config.yaml
num_hidden_layers: 13
hidden_size: 384
num_attention_heads: 6
num_key_value_heads: 2
head_dim: 64
intermediate_size: 1024
vocab_size: 27001
hidden_act: "swiglu"
norm: "rmsnorm"
norm_place: "pre"
norm_eps: 1e-05
positions: "rope"
rope_theta: 5860.0
rope_fraction: 1.0
qk_norm: false
attn_scale: 0.125
bias: "none"
tie_word_embeddings: false
parallel_block: false
init: "uniform"
init_std_qkv: 0.0387
init_std_o: 0.00759
init_std_up: 0.0387
init_std_down: 0.00465
optimizer: "adamw"
learning_rate: 0.00109
beta1: 0.9
beta2: 0.98
weight_decay: 0.15
lr_head: 0.00826
max_grad_norm: 2.0
warmup_steps: 590
schedule: "wsd"
decay_fraction: 0.776
decay_shape: "pow"
final_lr_fraction: 0.1
batch_tokens: 131072
max_seq_len: 384
doc_mask: true
z_loss: 1e-05
train_tokens: 926500000
max_steps: 7069
dataset: "wikipedia_en"
MLP neurons of a small language model. Each row is named by its layer, matrix (gate and up: input weights; down: output weights) and neuron, and shows model dimensions 16-111. Each number is 200 + 40 x the weight over its row's rms, rounded and kept within 0 to 999. A neuron's up and down rows have the sign that makes its largest values positive.
After each neuron's rows, "fires after" lists the tokens most often just before its 100 highest values on Wikipedia text that the model never trained on. A number after a token or word is its count.

L8.gate83,246,205,254,205,223,222,191,288,207,208,196,220,223,124,256,310,236,241,170,226,205,182,136,212,199,179,199,234,179,190,252,220,226,211,246,224,177,146,174,202,200,186,201,194,246,220,272,270,191,167,201,160,235,175,155,172,193,167,171,209,216,244,170,226,263,201,191,142,146,211,179,188,241,162,109,166,190,143,149,192,227,234,200,239,180,183,163,87,238,175,186,168,225,187,223,226
L8.up83,144,164,173,185,190,155,187,242,267,209,166,152,189,191,235,174,258,256,194,201,205,160,140,205,240,177,230,141,175,153,183,186,251,174,256,170,210,221,214,168,208,192,181,171,194,203,244,178,94,201,251,139,195,298,226,112,242,245,253,204,146,221,229,202,164,225,174,169,191,215,136,220,199,204,203,239,184,244,203,219,208,200,224,220,237,262,132,179,249,196,221,255,177,224,214,169
L8.down83,265,195,173,142,127,148,268,226,145,178,180,258,138,191,187,266,191,236,200,197,205,208,198,183,160,150,289,168,203,176,217,239,189,216,237,289,170,148,222,150,299,178,177,275,254,152,170,346,153,240,248,184,180,219,178,203,206,207,234,248,206,253,255,258,232,132,257,200,189,187,178,219,172,190,181,237,209,179,177,116,220,207,193,203,190,194,223,207,221,210,227,225,232,174,197,259
fires after: " on" 32, "On" 9, " –" 6, "born" 5, " On" 4, ":" 4

L5.gate287,226,243,220,201,242,240,229,290,224,276,156,286,226,238,175,198,269,203,150,187,221,173,281,266,181,136,250,177,281,222,228,214,215,174,162,159,250,216,180,146,177,231,170,240,221,214,205,208,152,241,249,194,256,227,161,216,253,209,245,224,178,186,204,231,247,248,216,227,210,215,162,192,229,183,174,212,291,163,108,208,159,246,184,227,185,109,205,232,186,186,214,211,253,165,123,132
L5.up287,186,132,208,205,216,151,199,170,109,273,186,197,267,192,153,213,212,187,302,165,210,196,194,232,204,202,205,222,152,207,234,189,202,273,148,174,241,91,220,228,252,159,218,255,202,215,189,241,193,240,196,227,158,238,176,174,153,206,204,223,217,179,158,282,221,218,242,152,210,210,220,194,235,265,188,188,132,245,270,209,210,217,151,216,175,183,185,208,219,262,213,260,191,189,231,225
L5.down287,246,199,254,157,166,263,182,220,165,202,164,156,201,195,255,245,202,236,229,245,106,158,293,210,169,262,164,193,104,180,224,186,198,154,136,249,192,226,118,223,138,249,187,149,183,198,265,231,209,229,183,201,202,235,185,124,204,297,139,189,147,231,73,191,183,214,234,184,147,221,223,179,240,233,199,169,144,151,189,251,189,268,180,229,174,169,165,221,248,257,104,216,175,183,166,252
fires after: " and" 18, "," 16, " well" 10, ";" 9, " rather" 7, " but" 6

L6.gate99,201,268,199,239,190,272,220,203,197,265,140,237,169,197,230,190,233,265,135,189,191,223,142,264,195,183,199,324,236,199,209,129,252,206,206,149,184,159,195,192,202,205,177,197,155,212,201,257,179,167,180,169,208,173,179,218,230,101,238,191,209,204,186,237,173,277,129,276,179,231,146,143,231,139,175,183,212,163,187,178,217,206,170,176,217,190,198,170,193,239,159,245,211,243,191,218
L6.up99,176,169,151,217,157,254,244,217,271,235,141,247,220,242,190,119,238,240,240,252,258,196,164,253,174,187,160,237,158,246,208,218,177,202,186,147,165,202,129,149,205,129,164,174,192,213,155,250,219,208,248,210,193,212,254,245,283,205,240,120,244,231,248,144,176,210,218,162,202,187,250,245,205,155,165,283,224,222,154,207,209,181,163,150,230,188,205,194,157,202,161,169,220,240,291,253
L6.down99,170,280,172,251,137,172,290,203,191,270,122,190,213,182,136,197,211,193,204,233,209,192,275,159,227,167,143,186,232,214,159,275,164,179,238,163,123,244,161,158,173,234,156,175,222,191,162,208,253,193,231,225,180,257,226,210,209,216,155,181,137,197,218,131,161,130,231,136,211,181,215,182,238,242,173,229,172,162,249,201,163,124,181,159,217,202,271,146,183,207,185,156,277,226,287,235
fires after: " |" 48, "\n" 11, ";" 8, "." 8, "-" 6

L5.gate623,209,240,237,189,184,164,194,181,166,135,219,262,294,156,162,216,279,195,84,159,209,204,342,219,171,164,253,202,212,144,185,213,233,156,134,279,229,227,207,183,201,252,244,243,193,196,200,264,207,193,190,150,128,246,301,202,289,272,240,202,225,200,212,158,258,222,216,180,164,240,136,233,227,194,235,262,247,202,165,163,196,153,165,199,176,196,164,201,179,193,184,209,248,259,232,178
L5.up623,229,129,246,184,309,197,210,248,198,243,293,157,275,238,190,170,232,196,184,137,194,228,260,210,220,197,236,252,121,154,200,215,202,175,198,234,211,201,220,204,208,138,166,218,158,202,271,267,231,173,180,147,173,165,227,124,209,267,207,236,160,174,270,201,176,229,220,153,195,204,137,208,216,145,207,200,190,236,116,162,220,206,148,196,188,217,186,186,230,235,165,213,209,237,273,149
L5.down623,235,180,206,182,190,250,232,225,164,252,145,242,209,191,252,199,222,253,239,248,236,222,221,253,192,222,121,172,281,189,221,239,141,194,187,142,160,243,197,304,180,247,159,152,196,165,265,128,197,179,214,206,207,200,141,170,165,260,128,183,164,238,217,271,160,168,193,256,159,241,283,205,215,175,177,139,192,223,217,180,225,184,182,227,195,179,276,210,142,251,146,229,162,183,247,258
fires after: "," 30, ":" 14, " and" 8, "\n" 5

L5.gate786,258,244,249,247,171,218,237,240,194,216,154,219,248,219,262,227,182,239,177,193,229,220,208,275,248,213,228,267,251,134,154,191,284,189,196,275,269,179,156,174,182,229,292,240,177,184,241,222,179,163,184,169,149,175,118,176,290,190,193,161,242,129,77,298,168,174,208,234,197,182,166,149,210,229,225,257,279,158,184,246,218,205,157,255,125,174,225,252,236,255,230,204,183,202,167,162
L5.up786,212,126,197,197,226,243,146,253,178,177,205,256,166,173,175,149,84,139,239,216,224,201,213,157,244,176,188,146,131,195,205,197,175,204,115,192,228,219,211,221,221,178,183,177,161,282,228,206,217,261,134,140,149,166,210,281,249,276,200,195,242,158,265,198,160,175,229,121,227,249,196,206,223,148,269,183,213,188,222,212,242,241,158,173,196,209,160,136,195,231,126,153,187,173,182,164
L5.down786,142,141,238,215,153,179,228,201,227,138,213,209,132,191,160,225,231,177,182,275,259,195,221,215,240,279,210,309,162,206,239,229,212,246,151,242,149,197,136,255,215,223,245,245,197,198,204,189,193,165,213,234,139,238,183,156,232,209,134,158,136,226,201,204,242,232,153,197,203,176,199,177,153,267,172,206,154,262,160,224,187,180,169,213,238,184,232,235,127,227,173,227,227,231,176,206
fires after: "," 25, " is" 18, " was" 8, " |" 7, " are" 6, "." 5

L10.gate868,222,189,182,207,239,171,129,184,206,187,207,210,257,227,300,144,234,202,187,232,162,237,186,205,269,119,263,236,192,259,207,155,271,256,221,264,309,164,205,131,193,194,259,174,174,230,231,214,223,202,184,116,161,117,199,223,180,212,225,148,224,183,159,243,152,251,146,207,169,265,179,180,209,182,173,268,244,231,158,239,252,210,134,217,204,208,175,129,284,130,169,259,223,286,136,197
L10.up868,168,186,178,231,245,207,107,191,229,189,190,284,179,242,242,212,202,286,235,237,219,244,141,243,212,247,172,222,182,154,207,151,176,262,200,192,225,186,145,205,167,145,170,138,179,234,215,220,145,188,177,238,173,175,209,152,181,212,174,122,171,198,188,259,213,207,214,193,149,209,190,224,201,203,262,176,191,243,180,260,183,226,235,275,230,159,175,149,225,125,198,138,181,223,199,259
L10.down868,166,180,190,190,177,242,270,205,133,206,151,247,184,239,189,173,170,177,227,146,198,235,211,247,192,228,193,229,191,269,193,155,215,234,243,190,217,194,124,130,169,199,118,189,206,206,163,182,278,229,185,201,197,253,193,84,208,219,171,223,173,187,202,159,216,179,240,164,182,204,258,156,133,262,217,195,126,167,184,218,239,140,202,220,190,184,199,160,196,220,223,215,151,130,201,228
fires after: "." 30, " |" 10, ")." 9, " Ref" 6, " Writer" 5, " N" 5

L6.gate693,223,244,179,282,215,154,183,252,212,211,199,187,272,171,246,207,218,245,176,238,161,237,223,259,228,211,109,254,155,190,227,99,230,205,188,168,213,175,165,208,206,185,174,245,228,256,190,219,260,204,160,211,253,175,215,215,206,199,235,178,166,242,201,289,201,181,132,225,137,236,262,206,203,170,209,145,179,159,165,285,341,230,264,175,206,154,183,155,216,211,185,254,245,172,190,174
L6.up693,197,179,184,124,129,286,164,216,204,170,186,241,204,252,206,191,219,249,273,153,250,83,156,253,173,202,155,185,114,204,181,150,210,196,252,188,187,161,237,233,258,195,160,172,214,292,201,192,187,193,221,221,209,177,187,188,120,147,220,130,197,239,163,196,207,202,209,167,172,167,328,194,302,203,249,195,224,224,246,208,195,216,237,192,208,230,197,177,157,154,155,178,220,246,174,325
L6.down693,197,299,240,187,149,166,264,182,232,241,125,222,221,193,200,178,199,252,203,189,210,165,209,247,216,173,172,194,188,198,198,201,260,220,167,258,193,213,192,255,155,208,170,224,212,291,110,195,206,220,200,200,219,247,180,209,192,201,262,158,139,209,116,210,232,186,214,182,310,220,202,256,207,166,251,208,166,214,227,211,135,212,150,180,226,246,229,203,245,176,177,242,234,209,214,146
fires after: " |" 46, "." 10, "\n" 6, "-" 6, " (" 6, " \"" 5

L9.gate978,212,220,236,236,213,127,197,178,191,260,188,203,208,201,176,188,166,209,154,147,151,242,275,166,180,145,157,314,159,288,204,148,195,232,178,113,178,207,167,150,187,124,225,175,197,149,170,271,206,194,181,242,193,152,138,170,197,252,241,119,239,234,244,244,139,209,192,228,149,279,203,185,212,160,232,169,215,200,135,240,214,227,184,234,174,201,249,156,253,228,255,212,262,130,204,211
L9.up978,222,200,178,176,179,191,193,251,174,239,221,274,200,140,192,143,245,256,219,93,254,110,291,195,181,227,187,195,216,188,166,212,180,162,220,213,139,192,213,214,239,216,165,233,195,239,236,326,209,199,162,159,232,243,178,233,167,233,208,202,196,187,185,215,222,183,123,179,243,232,222,169,204,273,193,184,152,277,222,233,166,214,140,149,235,213,228,204,260,167,212,240,230,147,170,228
L9.down978,179,192,187,151,251,186,248,174,135,205,194,237,227,207,187,205,214,261,199,242,203,218,214,201,178,213,210,179,268,184,135,215,227,276,283,194,227,209,223,198,234,234,201,220,159,213,165,100,252,167,188,231,235,193,215,150,275,212,243,209,155,199,232,122,240,237,188,186,230,187,221,203,219,254,174,182,237,184,227,173,230,205,168,213,225,200,252,210,120,262,204,184,226,211,171,202
fires after: " |" 50, "|" 18, "\n" 4

L9.gate178,192,185,134,205,225,241,213,195,194,172,184,218,221,211,181,246,217,252,188,198,196,256,220,180,231,204,236,203,222,202,156,236,199,177,193,139,280,261,168,180,301,215,137,188,159,192,226,153,298,176,97,222,193,195,193,201,217,166,108,205,170,257,272,241,240,182,190,126,132,216,209,191,179,214,201,223,186,204,239,229,183,284,240,228,223,180,198,210,170,207,169,255,251,209,216,199
L9.up178,213,173,136,180,192,202,189,223,208,171,181,200,250,213,204,128,181,248,167,153,153,136,99,191,184,140,211,166,164,244,198,164,186,205,222,194,143,184,184,257,300,211,146,277,153,257,192,153,186,136,125,134,201,167,203,229,245,196,155,147,175,168,134,259,230,238,201,232,176,216,222,200,219,222,154,185,133,178,208,244,200,204,243,214,156,186,110,249,179,209,123,236,223,269,173,272
L9.down178,246,209,274,200,178,176,198,170,237,202,216,120,178,187,200,153,177,177,225,150,198,148,195,215,187,201,240,251,245,246,290,144,171,206,194,181,121,195,312,177,156,230,230,197,247,183,172,230,165,278,226,254,198,218,170,208,234,191,241,264,194,183,160,224,175,230,213,242,291,174,174,186,178,252,206,147,262,158,219,209,258,117,149,171,276,216,234,193,234,288,222,148,188,167,198,211
fires after: " |" 45, " (" 15, ";" 4

L10.gate671,276,165,181,242,175,173,243,293,115,194,242,257,153,127,214,132,272,276,230,214,110,180,235,274,175,141,180,172,201,162,266,193,223,172,241,207,195,201,174,228,166,240,245,172,173,119,205,194,222,173,201,183,145,234,237,246,249,216,204,177,229,214,247,146,197,210,230,186,284,194,165,183,140,198,213,225,213,201,107,210,240,132,211,224,173,156,210,224,208,284,228,181,212,195,253,183
L10.up671,189,162,183,184,194,218,144,249,207,219,243,193,97,192,171,202,202,176,149,292,214,211,207,141,210,216,196,147,219,218,200,106,222,197,154,114,230,210,175,177,250,215,248,219,198,143,196,205,241,165,178,231,236,240,220,196,150,216,213,228,173,247,189,214,147,206,207,148,184,180,194,169,231,204,294,243,254,247,130,206,243,200,179,162,186,217,136,214,180,194,175,162,209,169,173,168
L10.down671,158,190,156,255,135,256,221,216,184,279,241,232,230,191,148,229,202,255,175,211,235,199,226,169,225,250,231,284,162,226,215,201,256,193,217,202,247,207,200,137,174,269,151,243,245,235,136,204,138,232,153,161,198,231,251,220,199,205,205,273,263,244,283,121,242,231,212,196,237,257,163,160,230,270,200,202,214,284,141,183,159,141,248,136,245,129,226,220,207,223,136,195,220,131,207,140
fires after: "." 36, ")" 9, " |" 6, "NED" 5